From a checkpoint of a small transformer trained on Wikipedia.
Architecture: untied embeddings, attention and MLP in parallel.
Training: a variant of Adam for these matrices, 1081M tokens, 8248 steps.
MLP neurons of a small language model. Each row is named by its layer, matrix (up: input weights) and neuron, and shows model dimensions 144-271. Each number is 128 + 32 x the weight over its row's rms, rounded and kept within 0 to 255.
After each neuron's rows, "fires on" lists the tokens most often at its 100 highest values on Wikipedia text that the model never trained on.

L2.up1099 [129  93 108  94  96  89 105 149  91 153  85 141 102 212 110 150 129 137 121 102  93 108  80 137 120 151 126  91 149 109  89 123 111 130 138 103  74 104 137 146 109 146 103 117 153 128 117 148 109 119  88 122 128 176 118 175 132 132 121 138  88 163  83 151 114 156 124 164 107 156 114 148  71 106 114 116  51  45 154 100 111  89 130  81 210  67 139 162 121 154  91 102 137 166 120 132 171  83 124 111  99 135  95 134  94 135 136 101 125 153 138 116 175  76 142 118 118  96 152  85  41  75 119 101 140 169 136  94]
fires on: "rom", " March", "able", " February", " my"

L5.up597 [186 170  98  60 138 187 123 175 152  38 158 124 176 129  66 104 151 128 147 129 157 186 187 126 129 161 169 137 198 166 113 177 107 152 113  55  91 122 133  81  96  99 154 129 111 217 107  94 134 200 151  92 165 139 117 180 152  99 132 120 195  92 100 116 165  91 167 131 151 139 132 123 116 143 132 171 154 130 103 145 113 162 148 152 106 126 166 100  84 113 111  88  69  93  90 136  90 134 118 151 128 154  93 168 155 149 142 163 133 157 150 145 153 128 120 114 190 151 139 145 110 119  61  99 145 189  90 139]
fires on: " remain", "uter", " is", " phys", " Years", " following"

L5.up1052 [105 138 138 132 193 163  89 162 129 137 119  76 154 126 123 158 108 154 111 131 119 116 116  98 100 138 125 107 133 186 178 156  95 127 141  89 145 137 122 125 163 135 176 122 145 136 116 100 239 133 110 154 126 147 193 133  89 142 178 156 121 183  88 128 190 136 126 171  86 135 190 116 171 128 124 131 156 161 143 146 138 173 144 108 203  89 119 120 165 146 158  92 226 144 144 121 126 165 197 127 129 144 148 122 126 110 128 178 123 149 158 142  93 161  95 148 174 109 169 131 115 149 136  75 125  73 124 131]
fires on: "5", "9", "one", "==\n\n", "===\n\n"

L8.up573 [125 117 175 107  77 122 107 122 199  62 125 138 125 136 160 124 184  61 132 103 102  93 153 160 123 158 164 155 108 151  98 124  92 141 133 107  85  81 151 108 153 111  93 102 146  93  80  87 115 162 112  93  44  98 194 151 154 161 154 141 105 109 103 135 160 175 136 145 126  86  72 114 167 123 126 106  90 145 162 130 166 159  54 155  89 131 130 135 160 154 102  63 146  99 144 109 142 117 155  78 148 137 107  86 152 151  97 100 101  83 143 123  71  91 105 128 161 116 123 116  73 134 107 141 173 102 132 134]
fires on: "ut", " and", " an", " cont", "a", " York"

L3.up43 [152  91  95 153 149 115 125 131 117  16 116 133  90  72  86 115 172 152 123 125  99  94 104 125 112 134 103 123 113 149 165  89 127 135 159 116 137 133 180  94  65 112 195 112 132 148 108 122 116  88 134  81 177 154 133 174 112  96  53  97  76 141 118 118 161  95 134  99  98  87 113 110 145 143 145 134 104 139 149 137 139  80  73 115  94 100 156  53 150 114 115 150 113 151 138 104 144 128 101 121  96  70 138  87  97  89  34 192  68 142 102 153 143 133 116 155 152 145 131 129 155  89 111 157  63 110 141 120]
fires on: "ional", " place", " km", " cond", " position"

L2.up989 [145 130 130 181  67 134 106 170 142 106 114 116 103 157 105 151 145 133 122 104  49 107 204 128 101 142 151  94 180 112 147  79 168 153  63 117 119  98 135 115 151 127 164 126 126 120 168 127 108 120 196 145 122 132 149  88 106 145  69 120 158  84 147 138 113 108 146 117 102 110 104 133 117 144 151 142 143 129 119 103 150  95 127 119 141 127 127  59 170 166 154 155  89 116 122  79 133 141 144 188 204 107 124 102 128  95  73 129 128 110 154 129 115 183 115 100 161 143 140  79 110 138 102 140 184 142  90 136]
fires on: "H", "amp", "now", " tit", " Atl", "ives"

L2.up41 [128 134 151  95 114 105 110  68 151 161 106  84 138 115 114 115 160 191 136 156 131 127 165 191 135 149 195 127 162 115  98 131 121 150 138 116 135 149  88 109 165 126 137 109 124 147 160 118 126 144 173 109 131 138 136 117 157 137 136 145 198 142 108 138  98 129 133 143 160 112 133 127 117 122 136 174 130 142 134 147 156  43 169 158  90 159 141 153 119 172 144 153 130  29 144 108  91  96 146 206 156 179 146  96 110 161 138  87 153 147 179 148 145 141 140 152  97 142 158 172 144 142 118 140 183 131 134 188]
fires on: "ther", " sim", " form", "ind", " spec", " Summer"

L5.up569 [104  93 153 106 168 139 117 109  93 123 137 131 137 147 115 119 194 149 147 196 112 158  89 123 169 134 114 131 111 130 105 172  93 142 160  97 122 103 161 111 150 124  30 155 166  61 154  49 135 167 138 138 108 129 125 158 106 130 100 148 125 116 105 124 126 114 176  88 193 108 129 139 105  89 130 119 151 109 101 146 183 154 132 113 136  79 211 118 141 152 108  94 113  85  89 112  87  88 149 139 109 177  90 169  96 126 140 103 197 138  84  77 155 109 117  63 113 128 157  90  80 134 169 180 131 134 138 138]
fires on: ":", " Country", " return", " Br", " most", "ance"

L5.up572 [ 90 120 145 123 154 156 140 109 108 108 137 124 137 123 112 139 122 173  98  99 120 103  70  81 160 121 121 127 143 205 173 135  96 100 105  93 114 106 151 185 105 119 107 129 207 132  63  53 200 120 110  93 123 132  38 119  93 146 105 167 128 143 136 157 202 105 166  87 161 146 198 139 152 143 172 138 112 150 129 124 114 214 142  89 127  99 154 150 146 111 171 117 153 162 132  95 114 164 135 137 118 119  73  86 149  92 123 184 201 107 174 120 115 121 148  91 164 134 135 128  76 165 142 109 157 108 128 125]
fires on: "5", " February", "4", " children", "aut", "9"

L3.up849 [155 173 126 161  97 138 132 147 157 136  99 119 131 161 109 154 116  96 113  80 135 146 127 144 128  98 106 100  82  95 170  85 122  83 100  69 153 158 111 110 107 142 137 153 129 188 137  98 105 156 138  84 176 172 124 136 143  87 111 130 144 163 137 159  89 130  94 115  51 121  97 151 125 146  90 140 142 155 154 111  61  81 147 126 167 191  68 148 141  88 163 118 115 130 137 136 145 155 133 117 119 134 147  50 126 144 136  93  32  88 126  85  94  95  74 172 143 139  96 192 158 103 125 123 108  84 178 144]
fires on: "ule", "ets", " matches", "les", " tre", " Bul"

L2.up763 [182 128 108 152 215 122 157 103 111 103 123 154 118 107 139  77 132 104 142  83 115 173 126 143 130 128 143 147 160 136 145 134 187 138  80 162 155 185 164 102  81 121 150 104 121  97 146 183 105 123 148 126 159 111  72 135 135 149 103 103 151 160 134 101 135 123 106  96 116  77 131 116  96 130 124 139 173 126  97 156 109  98 105 155 114 129 102 108 117 173  87 175 116  88 149  66  91 108 108 183 142 149 178 101 167  81 120 148 117 184 165 175 216 149 124 132 169 156 142 108 179 155  98 151 124 153 114 151]
fires on: "ship", "uff", "”", " species", " area", "azine"

L3.up562 [162 136 101 163 145 163 178 106 133 137 180 149 133 116 137 117 164 109 125 120 157 164 136 140 132 114 147 164 136 131 125 100 244 155 107  61 128 160 181 121 150 148 117 167 132  95  99 111 174 104 184 128 137 196  93  96 145 131  63 138 145  95 143  90 144 135 136 187 122 113  95  44  13 126 119  54 126 145 160 121 130 116  43 115 228 157 111 162 129 166 159 116 159 111 152 127 125 114 126 108  92  99 103  67 124 127 108  88 111 116 118 128 121 148  66 144 120 167  85 149 148  81 130 144 160 109 172  97]
fires on: "\"", " women", "ee", " details"

L5.up935 [103  89  85  99 168 151 113 114 131  83 106  82  89  86 148 129 140 179  88 132 143 130 138 109 119 142 136  95 152 169 150 173  87 125 145  88 116 129 151 103 170 142 120 132 136 177  91 132 201 167 169 109  74 160 157 111  86 100 132 136 107 153 191 172 166 119 187 197 144 117 142 165 148  88 133 108 175 178 161 204 142 153 102 137 107 148 132 125  88  84  87 121 155 100 117 103 123 167 188 133 131 133 131 101 112 130  90 118 148 158 166 181 128 145 134 151 167 172 102 146 100 180 111  87 101 112  93 129]
fires on: "uc", " ext", "ber", " mus", "eral"

L5.up555 [138 163 153  99 164 102 137 127 117 162 111 132 103 107  94 121 142 100 116 107 136 117 152 115 116 138 157 115  94 150 146 102 124  92 148 150 105 103 117  95 146  79 122 113 133 157 145 143 149 108 165 148 124 152 178 123 107 151 156 146 128 117 105 132 136 111 117 116 170 109  82 110 126 136 102 141 101  96 166 133  56 131 106 107 135 183 132 116 126 187 164 128 101 100 166 101 136  89  49 119 191 129 108  83  99  87 140  87 162 144 139 144  61 119  91 141  69 108  93  87 126 148  68  88 107 144 141  97]
fires on: ",", "–", ":", "my"

L2.up641 [ 96 123 125 123 134 150 172  88 104 143 139  93 122 134 160 108 155 146 124 205 172 109  95 153 131 119 117 120 133 102 169  62  73 127 107 144  96 128  80 158 137 133  98 103 144  89 111  90 164  90 121 149 109 143 133 125 126 141 105 142 192  81 151 133  98 123 122 156 162 172 117 157 143 154 125  65 145  87 123 159 132 128 122 173 130 138 120 102 144 153  96 155 158  46 189 137 161 154 166 173 173  97 111 106 126  85 159 120 106 175 143 131 106  79 164 139 138 140 191  83 144 137 193  93 176 117  68 112]
fires on: " all", ":", " wh", "s", "ces", " of"

L5.up153 [130 147 158 139 139  91 131 168  80 127 102  73 144 107 131 127  79  94 142 139 100 102 147 102  73 121  73 147 178  76 111  98 198  83 143 161 116 141 161 131 193 119 156 111  93  99 113 116 115 156  99 150 117 146  84 137 103 143 157 110 120 129  97 120 125  94  31 102  58  77 122 168 122  95 114 105 102  70 111  75 136 132 115 129 127  40  87 164  91  80 118 165 147 108 104 127 103  91 120 103 113 160 129  58 135  74 134  59 131 153  48  43 135 157 127  70 107 118 149 159 169 127 119  94  64  64  82  54]
fires on: "f", " Cat", "ere", "ish", " Party"

L2.up48 [125 139  70 141 131 139 143 176  98 182 158 138 149 128 153 124 110 165 119 155 149 124 131  83  97 149 127  90 158 152 156 149 111 105 182 156 104 104 151 122 102 130 114 154 164  80 152 141 177 145 160 103 167 156 120 163 121 140 146  63 143  32 110 141 119 123 125 131 126 167 132 109  77 124 141 130 141  89 139 151 103 154 126  80 135 179 139  82 160 143 159 146 126 144 135 106 129  90 109 121 188  73 148  87  47 128 150 159 198 108  54 111  98 181 112  90  73  91  93 157 143 122 139 113  81  61 167 124]
fires on: ",", "–", " team", "side", "'s", " only"

L3.up239 [ 85 115 113 127  79 166 102 106  68  89 141 138 113 139 131 134 165 203  93  96  89  85 162 147 117 112 149 103 110 146 120  67 126 125 164  77 145  66 168 114 153 111 186 141 107  94 117 162 115 125 104 135 103 104 183  72 181 102  12 129  91 134 161 140 129 139 151 133 142 161 100 125  95 116  72 139 104  97 118 120 162  80 120 154  63 109 106 173 119  84 112 181 196 149  77 155 145 154 169 152  84  95 146 104 128 104 120 117 121 108 123 197 113 123  72 156 148 149 166 126 128 136 103 129 132  98 155 111]
fires on: "ap", " Apps", " both", " album", " arg", " Preceded"

L3.up35 [157 129 100 186 142 114 169 146 167  90 172 217 100  97  35 130 167 146 117 147 125 120 142 111 112 142 111 107 133 151 154 130 202  98 110  50 172 129 117 134 137 103 149 134 122 144 117 106 139  65 133 152 148 194 181 122 129 116 128 138 126 151 133 119 153 112 176  91  85 137 110  43 122 150 127 152 131 192 162 131 105 154 111 126 162 118 148 135 174  92 143 162 211 136 183 104 135  57 129  98 128  41 109 120  71 129 116 144  78 116  89 152 120 180  96 154 165 127 104 134 121 120 151 147  92 145 117 113]
fires on: "ge", " place", " cond", "les", "3"

L3.up291 [ 90 157 174 147  83 142 131 106 147 118 165 114  88 134 151  78 171 149 105 228 110 133  67 164 125 121 129 135 119 148 110  56 109 125 127  93 141 124 114 126 114 130 159  94 150 119 154  81  94 113  84 108 109 102 164 105 165 124 144 186 131  99 135 152 142 167 127 119 154  82 133 125 144 124 146  83  81 132 107 155 174 112  92 168 116 141 182  47 112 194  74 146 120  76 123 151 143 127  67 131 179 139  95  85  95 111 124 169 180 107 118  91 161 106 166 157  69 160  77 116 108 143 183 152 171  99 125 174]
fires on: "l", " Some", "S", "so", " Th"

L2.up1017 [ 61  81 119 145  88 141 124 155 112 103 171 177 137 142 149 151 172  63 123 252  70 112 158 138 118 174 144 121 173 159 128 192  93 130 136 123 134 111 120 149 189 121 173 116 142 112 169 165 135 117 143 127 126 141 185 128 157 155  95 165 126 172 147 128  99 161 139 139 118 135 113 130 133 130 115 162 136 138 133 102 153 134 108 139 149 180 107 207 180 182 108 150 134 150  99 116 147 187 173  93 153 111 196 156 129  72 149  86 129 123 100 123 112 164 124 132 182 131  91  80 145 130 109 167 159 133 167  95]
fires on: " including", " village", "sh", " '", " sh", "ents"

L5.up891 [124  74 140  82 105 184 118 144 106  87 141 147 149 105 140 103 174 127 121  99 169 168 112 147 151 121 156 163 150 149 162 138  65 153 111 111 107  68 148 169 101 125 112 136 162 163 123  82 129 165 166 111  96  74  69 151 149 161 127 141 183 136 148 140 149  68 127  78 157  98 126 147 135  98 106 109 151 162 119 119 116 182 119 127  92 203 147  99 126 114  75 139 108 155  87  96 127 153  53 129  96 128  30 121 147 134 141  87 166  86 135 152 128 148 124  85 159  82 148 160 190 182  53 117 130 133 165 132]
fires on: " j", " dis", " cor", "gress", " do", " Af"

L3.up1106 [103 148 112 158 174  94 142 112 175 121 131 119 152  93 162 129 123 103 132 185 178 129 125  98 113 177 139 158 127 173 153 140 151 117 112 149 111 119 178 164 147 140 134 138 157 106 100  92 168 127 102  97 160 165  82 130 117  99 157 126 171 145 123 202 119 133 174 183 108 165 108  79 139 147 135 119 156 152 158 153 101 176  88  99 238 199 124  68 129  93 170 148 106 113  98 127  92 130  81 116 191  49  97 128 184 128 112 102 123 156 101  97 136 154 135 151 147 134  96 150 153  96 118 186 121 134 148 119]
fires on: "\"", "ural"

L2.up499 [141 141 156 205 116 169 125 141 128 129 160 116  87 136 146 141 137 138 138 181 150  68 227 166 132  97 103  71 140 117 162 153  99 162  96  73 150 135  94 147 171  90 151 169 158  97 143 149 170 116 127 147 179  74 142 137 131 165 120  83 122 106 133 125 106 151 131 195 100 102 170 122 190 127  99 112 189  82 147 111 148  89 146 191 191 119  49 130 105 139 169 127 170 108 108  86 123 197 141 141 142 148  96 161 102  94 139 134  87 165 100 155  89 177 157 116 119 112 124 112 178 133 102 122 151 112 176 128]
fires on: "ill", "all", "ish", "here", "ental"

L8.up35 [145  73 133 147 121 128 116 119 196 126 137 156  61 114 117 136  94  96 100 162 151  48  82 124 143 140 121 177 134 148 142  64 135 137 128 180  84 123 119 117 118 147 100 132  95 109  75 124  92  97 127 116 166  88 131 127 158 147 162 118 118 100 120 165 182 176 119  96 147 110  54  73 155  95 144 178  90 151 207 114 121 129  67 135 169 122 109  97  83 125 113 127 151 125 114 113  97 150 120 107 199 126  81 151 106 114 104 143 142 129 103 109 127  93 148 108 159 152 151 136 123 125  77 111 152 116 113 146]
fires on: " (", " and", "ian"

L3.up1071 [146 215 190 126 100 133 118  87 134 116 127 113 158 175 100 130 170 122 123 207 131 139 110 118 118 145 152 114 154 114  85 102 133 157 163 109 172  86 125 105 123 123 185 145 125 113 135 168 165  83 115 182 147 112 164 129 112 149 124 114 171  66 123  89 135 158 156 182 149 118 114 122 130 166 130 108 161 139 146 113 167  96 157 150 158 145  93 107 185 211 150 128  86 120 127 109 154 110 138 150 128 166 130 194 107  99 105 168 134 137  98 154 120  99 122 146 119 183 120 127  97 170 123 165 153 172 154 150]
fires on: "out", " many", " wh", "abor", " out", "nect"

L3.up278 [154 225 125 118 108  53 157 106 135 153 169 159 162 117  93  77 134 145 123  57 157 149 124 144 132 116 102 109 123 121 137 144 127 163 122 106 139 171 147  48 174 119  82 128 170  79 129 106 149 158 128 133 128 119 116 147 110  76 147 135 143 109  84 136 105 139 114  94 177  85 106  74  93 141 147  41 136 171  98 144  87  62 116 136 208 128 101 125  87 146 136  94  81 152 153 180 121 113 166 108 124 124 139  89 154 119  95 136  25 124 130 129 101  77  86 114 128 139 140  91 114  88 134 125 133  69 122  75]
fires on: " United", "ction", "ade", "_{", "bor", "com"

L2.up260 [198 129 127  99 167 136 127 117 102  95 168 101  99  44 169 106 144 178 110 102 126 123  47 180 144 121 161 186 156 128 108  96 143  86 213 151  89  82 124 116 128  77 119 114 107 142  77 128 132 162 136  97 113 141 129 136 138 178 171 143 130 147 121 127 168 100 128 110 117 149 160 125 110 116 134 151 104 152 131  82 115 124  93 105 188 168 159  72  80 166 129 146 175 144 155  87 152  91 159 201  78  89  80 148 135 130 142 151 161 108  93 114 187  79  53 114 125 123 165 180 136  94 188 146 122 143  80 161]
fires on: "ra", "ino", "over", "ought", " suc"

L2.up382 [128 125 141 139 141 111 145 115 101  51 167 147 130 105 108 162 142 125 136 215  75 119 144 215 109 128 198 148 151 137  92 152 136 159 174 132 146  82  94 115 161 130 135 164 135 148 186 137 152 143 165 129 105 147 140  62 167 133 124 155 148 145 130 148 103 103 105 130 127 133  83 120 120 141 120 161 173 157 177 149 161 100 125 217  81 194 103 157 120 180 135 192 149 134 168 160 107 168 176 180 147 159 140 126 114 125 130 111 138 106  93 150  93 181 116 144 108 151 109 126 128 123 176 163 182 140 171 139]
fires on: "ents", "cer", "ger", " Wh", "emporary", " '"

L5.up131 [157 103  97 119  98 184  86 171 155  82 146 105  74  73 154 106 142 105  88  91 174 145 150  78 114 127 140 185 140 145 116 164 113 106 158 147 140 131 155  63 109 149 168 134 147 157 100 162 116 143 127 137 131 162 105 141 130 132 165 151  99 107 156  99 139 112 153 136 107 136 147  95 118  97 123 129 150  92 121 156 186  88 176 102  99 104 155  96 132  56  82  55 111 109  93  84 112 165 143 130 118 125 156  98 131 125  70 120 148 100 125 185 125 146 124 140 120 152 137 122 112 190 161 136 108 145  75 141]
fires on: "x", "oc", "ives", "let", " tour"

L8.up274 [141 150  93 102 112  75  94  39 158 118 129  79 146 110 128 144 100  78  78 174 184 126  67 108 129 124 149 118 138 159  56 168 100 209 102 107  86 131 179 170  80  54 124 118 155  93 139 169 118  93 166 140 157 168 185 126  70 126 152 155  97 116 174  92 149  90 159 150  70  98 106 133 124  83 143 109 153 161 135 191  33 114 129 100 191 125 148 143 102 131 113 108 107 142  91 171 132 125 112 199  57 121 143  64  99 122 126  94 130 103 121 160 156 110 120 107 142 136  98 133 131 129 164  94  99 201 163 134]
fires on: " and", "v", "'s", "z", "ñ"

L8.up192 [122 121 129 158  67 121 147  90 213 141 143  88 113 101 144  90 109 121 108 118 220  48 119 131 115 121 116 101 162  90  97 127 138  81 139  77 131 114 122 141  47 162 103 117 105  66  86  78 112  71  82 130 129 105 107 113 114 129 152 114 129  83 135  92 127 119 145 182 183 104 135  91 143 112 113 140  81 141 133  80 148 186  58 144 175 130 164 114 105 153 125 172 130 117 170 110 149 127 100 164 115 121 114  77 120 142 120 125 125 151 139 177 166 108 166 134  51 153 108 151 197 160  79 133  88  75 133 126]
fires on: "y", " Y", " and", "ig", "s"

L2.up1126 [153 126 151 130 139 152 124 103  85 136 200 129 149 110 181  88 151 108 156  96 129 141 123  92 167 106 151 118 129 167 132  91 127 138 127 182 166 155 170 172  97 114  63 153 145 140  87 204 134 126 147  98 112 118  97 149 124 137 151  96 126 113 156 140 113 101 112 105 147  83 124 122 123 111 131 125 132 170  82 140 113 144 117 181 142 158  88 131  46 127 154 153 134 119 108 189 144 143  97 132 158 161 146 125 166  84 176  98 152 153 147 159 140 171  93  84 184 149 149  96 197 176 114 153 145 135 153 122]
fires on: " area", "here", "uff", "ference", " title", "mit"

L5.up159 [154 146 142 114 136 139 156 159 129 116 133 153 171 179  71  95 154 134 138 192 137 128 136  73 135 139 144  92 111 102 141 112 160  74 100 162 158 101 155 176 117  80 141 147 127 124 141 132 110 160 110 210 125 144  96 167 151 196 134  81 138 148 169 139 144  76  66  74 173 139 107 182 183 143 160 129 147  75  98  52 193 139 161 146 146 121 136 173 122 111 161 160 145 148  80 127 134 117 156  95  88 181 150 104 169 145 110  94 117 114 127  88 166  81 157 107 133  64 153 126 164 169  92 128  61  98 159  71]
fires on: "ish", " Cat", " Co", " suc", " dis"

L2.up296 [165 143 128 105  99 161 100 117 168  95 159 122 118 116 134 140 127 169 111  81 117 112 144  79 168 112 108 163 153 166 133 105  59  67 125 165 135 147 140 114 105  88  80  99 143 114 123 113 108 112 103  73 119 115 107 138 117 117 128 121 186 112 207  74 185 145 174  83 119  94 100 116 135 123 124 131 142 132 148 156 137 104 128 108 104 112  90  66 139  52 138 110 103 140 125  25 118 156 111 172  96 153  88  69 132 179 196 151 116 148 150 134  90  99 127 103 125 169 107 157 158 161 146 146 107 147  63 170]
fires on: "eng", "ze", "ner", " remained", "wh", " bu"

L2.up897 [134 132  63 123  95 145 108  71  66 160 162 124 135 111 119  74 157 133 121 126 108  95 184 127 100 147  97  90  90  72  56 132  80  80  61 147 140 148 180 112 151  71 131 102 115  85 135  85 152 131  76 138 136 128  82 116  54 136  96  81 165 140 118  72 134 128 106 158 126 125 141 137 103 135 131 116 135 107 137 127 120  50  98 164 187 139 107 128 145 173 152 127  32  84  94  41 106 111 123 147  95 113  56 134  86  53  55 151  58 180 127 137 194 128 133 102  81 127  87  85 159 165  81 111 145  98 171 149]
fires on: "ings", "ity", "yp", " Other", "ization"

L2.up722 [123 112 149 125 129  86 143  84 115 125 172 105 158 163  83  70 124 156 121 160 193 142 129 198 133 121 200 102 118 109  59 121 142 131 153  91  98 136 117 132 169 109 134 118  99  84 154 141 158 177 132 114 110 188  53 101 131  99 153 165 199 173  95 129 161 183 104 134 147 120  93 159 126 147  93 131 108 131 143 108 151  96 153 169 141 140 162 198 148 165  63 127 160 154 140 158 110 122 135 139  93 100 138 109 126 138  96 142 125 126 112 125 207 120 173 156  53  99 177 169 127 135 185  87 171 115 120 172]
fires on: " World", "ther", " Ev", " Young", " Ser", "ros"

L2.up71 [111 130 156 186 127 116 145 169 176 137 113 117  86 138 132 108 137 124 116 143 109 155 120 141  35 135 108 112 156  90 114 177 144 136 151  54 148 152 112 190 125 172 161 103 149 102 148 109 131 122 110 129 161 121 114 117 105 147 101 170 153  97 145 172 126 140 169 146  78 112 136  98 109 121 192 170 132 133 140 143 169 179 110 212 126 186 108 136 127 122 113 156 100 188 143 109 145 127  93  91 158 140 107 167  25 101 122 128  58  91  60 107 107 141 118 126 185 118 144 174 116 133 134  82 182 126 130 156]
fires on: "0", "3", " only", " first", " and", "less"

L8.up343 [124 121 138 142 191  94 128 120 145 132 109 153 109  84 133 140 180 132  72 155 127  68 153  78 110 149 100  86 145 170  97 137 105 168 155 124  85  82 181  61  98  64  98 171 151 100 116 117  58  98 108  97 173 170 145 133 145 126 171 108  80  93 204  90 127 164  93 169 108 166 163 138 134  92  92  99 112 147 177 157 123 130 180 114 189 145 174 110 130 154 116 141 130 146 119 169 105 139 127 125 119 107 130 172 129 121 112 150 202  75 136 156 143 197 110 101 173 159 113  94 150 125 123  99 119 116 113 119]
fires on: "'s", " of", " in", " and", " not", " to"

L3.up704 [ 77 137 149 147 163 130 123 106 124 148 136 106 154 163 105 102 139 164 134 162 171 144 115  99 107 129 139 130 157  64 143 112 142 136 132  93 135 113  82 116  98  95 123  97 176  69 148 134  99  89 129 150 135 109  95 107 176 124 134  80 124  51 128  78 162 130 159 147 148 106 160  88 109 113 124 112 125 106 124 183 129  76 120 129 118  92 170 121  93 184 188 159 118 110 144 190 105 193 170 149 114 129  74 123 136 101 106  99  83 131  92 128 167 111 156 149  97 158 147  56 149 176 177 161 110 135 143  59]
fires on: "s", "red", ":", "aged", "ith", "ther"

L5.up947 [157  98 178 132 204 183 113 167  92 126 116 122 150 116 142  97 161 173 130 146 157 161 169  86 118 168 159 154 120 153 131 183 113 135 143 108 107  94 150 125 143  79 121 137 107 141 120 154 168 154 180  68 119  94 151 144 134 151 131 103 145  96 193 107 151  82 142 171 176 164 138 175 227  97 108 158 172  75  89 133 179 217 107 178  97  90 157 101 112 154  89 139 121 128  26 117 104 142 170 188 149 164 147 103 153 122 145 139 181 168 142  89 177 158 125 112  95 126 128 120 113 143 103 122 138  99 151 124]
fires on: " most", "rol", "ance", " best", " then", "="

L3.up1000 [118 100 127 158 124 145 154 116 128  71 163 152 140 154 156 133 138  89 162 145 190 102 133 104 134 123 172 173  98 137 152 122 183  91  99 164 152 184 125 224 135 143  97 149 106 166  72 219 171 101 161 113 139 177 112  65 193 101  81 141  97 116 162 110 116 130 137 201 124 126 121 130 123 171 120 136 157 155 170 116 120 136  92 166  89 113 130 141 188 187 141 118 154 173 117 138 111 136  67 130 147 118 186 173  99 179 180 137 174 114  62 171 111 154 177 134 141 116 107 154 108 153 167 138 162  97 194 170]
fires on: "O", "ster", " bel", "iqu", " th"

L2.up738 [ 86  99 108 107 120 172 156 158 125 142 129 120 141 153 116  66 142 122 127 107 128 152 171 149 125 138 139 139 150  99  91 176 162 164  71  70 111 147 115 123 177 102 101 196 153 113 175 129 185 144  74 104 118 183 100 111 105  88 126 126 158 138 114  80  76 142  89 145 131 100 121 150  84 144 105 119 143 115 117 151 159 140  92 153 162 156 117 168 168 216  79 164 108 159  99 109 130 135 121 174 196 120 203 117 146  55 147 117 165 131  79 127 159 124 155 121 114 137 154 109  65 113 102 116 158  99 147 148]
fires on: "ther", "ount", " [", "form", "ites", " Order"

L5.up627 [ 71  85 162 176 145 124 106  38 103 152 149 182 144 150 179 143 174 174 101 199 189  95  66 173 131 187 146 147 141 104 212 102 166 164 237 104 108 128 113 107 101 158  82 143 115  57 124 102 137  87 131 126  70 166 164 162 115 144 111 149 152  97  99 168 137 120 121 115 154 116 135 124  85  79 116 142 167 159 109 196 175 130 123  92 145 157 159 188 137 115 104  96 122 135 168  87 112  96 113 141  65 162 117 151 136 132  95 101  94 102 124 130 130 146 159  78 108  83 177 139 138 168 117 124 114 128 152 123]
fires on: "im", " ra", "iter", "0", "ro", "in"

L2.up508 [103 122 118 113 106 127 167  56 108 144 103 138 151 140 129  96 155 160 104  88  97 124  88 132 140 143 129 182  87  78  80 124 135 167 225 139  96  96 115  90 193 130 121 141 149 119  87 118 151 110  37  63  94 170 143 111 122 118  83 154 118 145 157  89 126 132 111 114  83 123 113 110  81 143 139 144 122 144 132 113 172  99 123 127 229 125 150 137 139 186 102 131 140 160 156 136  76  85 143 132 160 129 171 166 137  71 163 135  82 108  93 112 170 145  76 178 106 131 106 108 125 147  93 182  74  81 187 219]
fires on: "form", "ount", "ten", " fail", " only"

L3.up817 [105 120 133 186 136  97 161 134 173  76 126 169 148  96 154  94 122 145 125 125 117 111 162 141 140 158 149 122 114 184 150 100 119  98 101 110 110 108 197  81 120 145 106 144  69 124 143 155 108 130 144 132 147 156 116 143 159 158 132 117 132 120 128 157 101 155 198 103 124 172  99 143 210 117 192 106 186 132 124  56 122 136 205  81 160  99 132 132 160 164 166 103 118 114 151 116 117 121  81 156 177  78 132  95 134 182 145  58 152 108  65  98  87 164 150 183 122 163 119 103 168  74 110 128  53 108 119 131]
fires on: "as", "all", "ased", " sc", "ally", "phy"

L5.up975 [ 56  55 179 140 155 117 133  66 101  79  89 139 115 152  83 129 134 178 103 144 135  92  55 136 119 127 109 122  92 106 166  52 130 154 161  97 106  87  58 119 107 158 110 123 153  65 159  99 124  57 165 101 151 118 165 174  95 146 121  97 104 194 161 133 193 137 131 170 211 132  79 138 179 118  92 153 148  95 118 152 158 116 164 120  96 142 143 115 133 151  91 142  85  82 108  99  69 115 176 162  73 129  67  78 113 100 130 151 131 141 107 136 150  92 140 102 132 158 122  50 109 126 116 128 126  81 172 142]
fires on: "0", " will", " wh", " coll", " ra", "rol"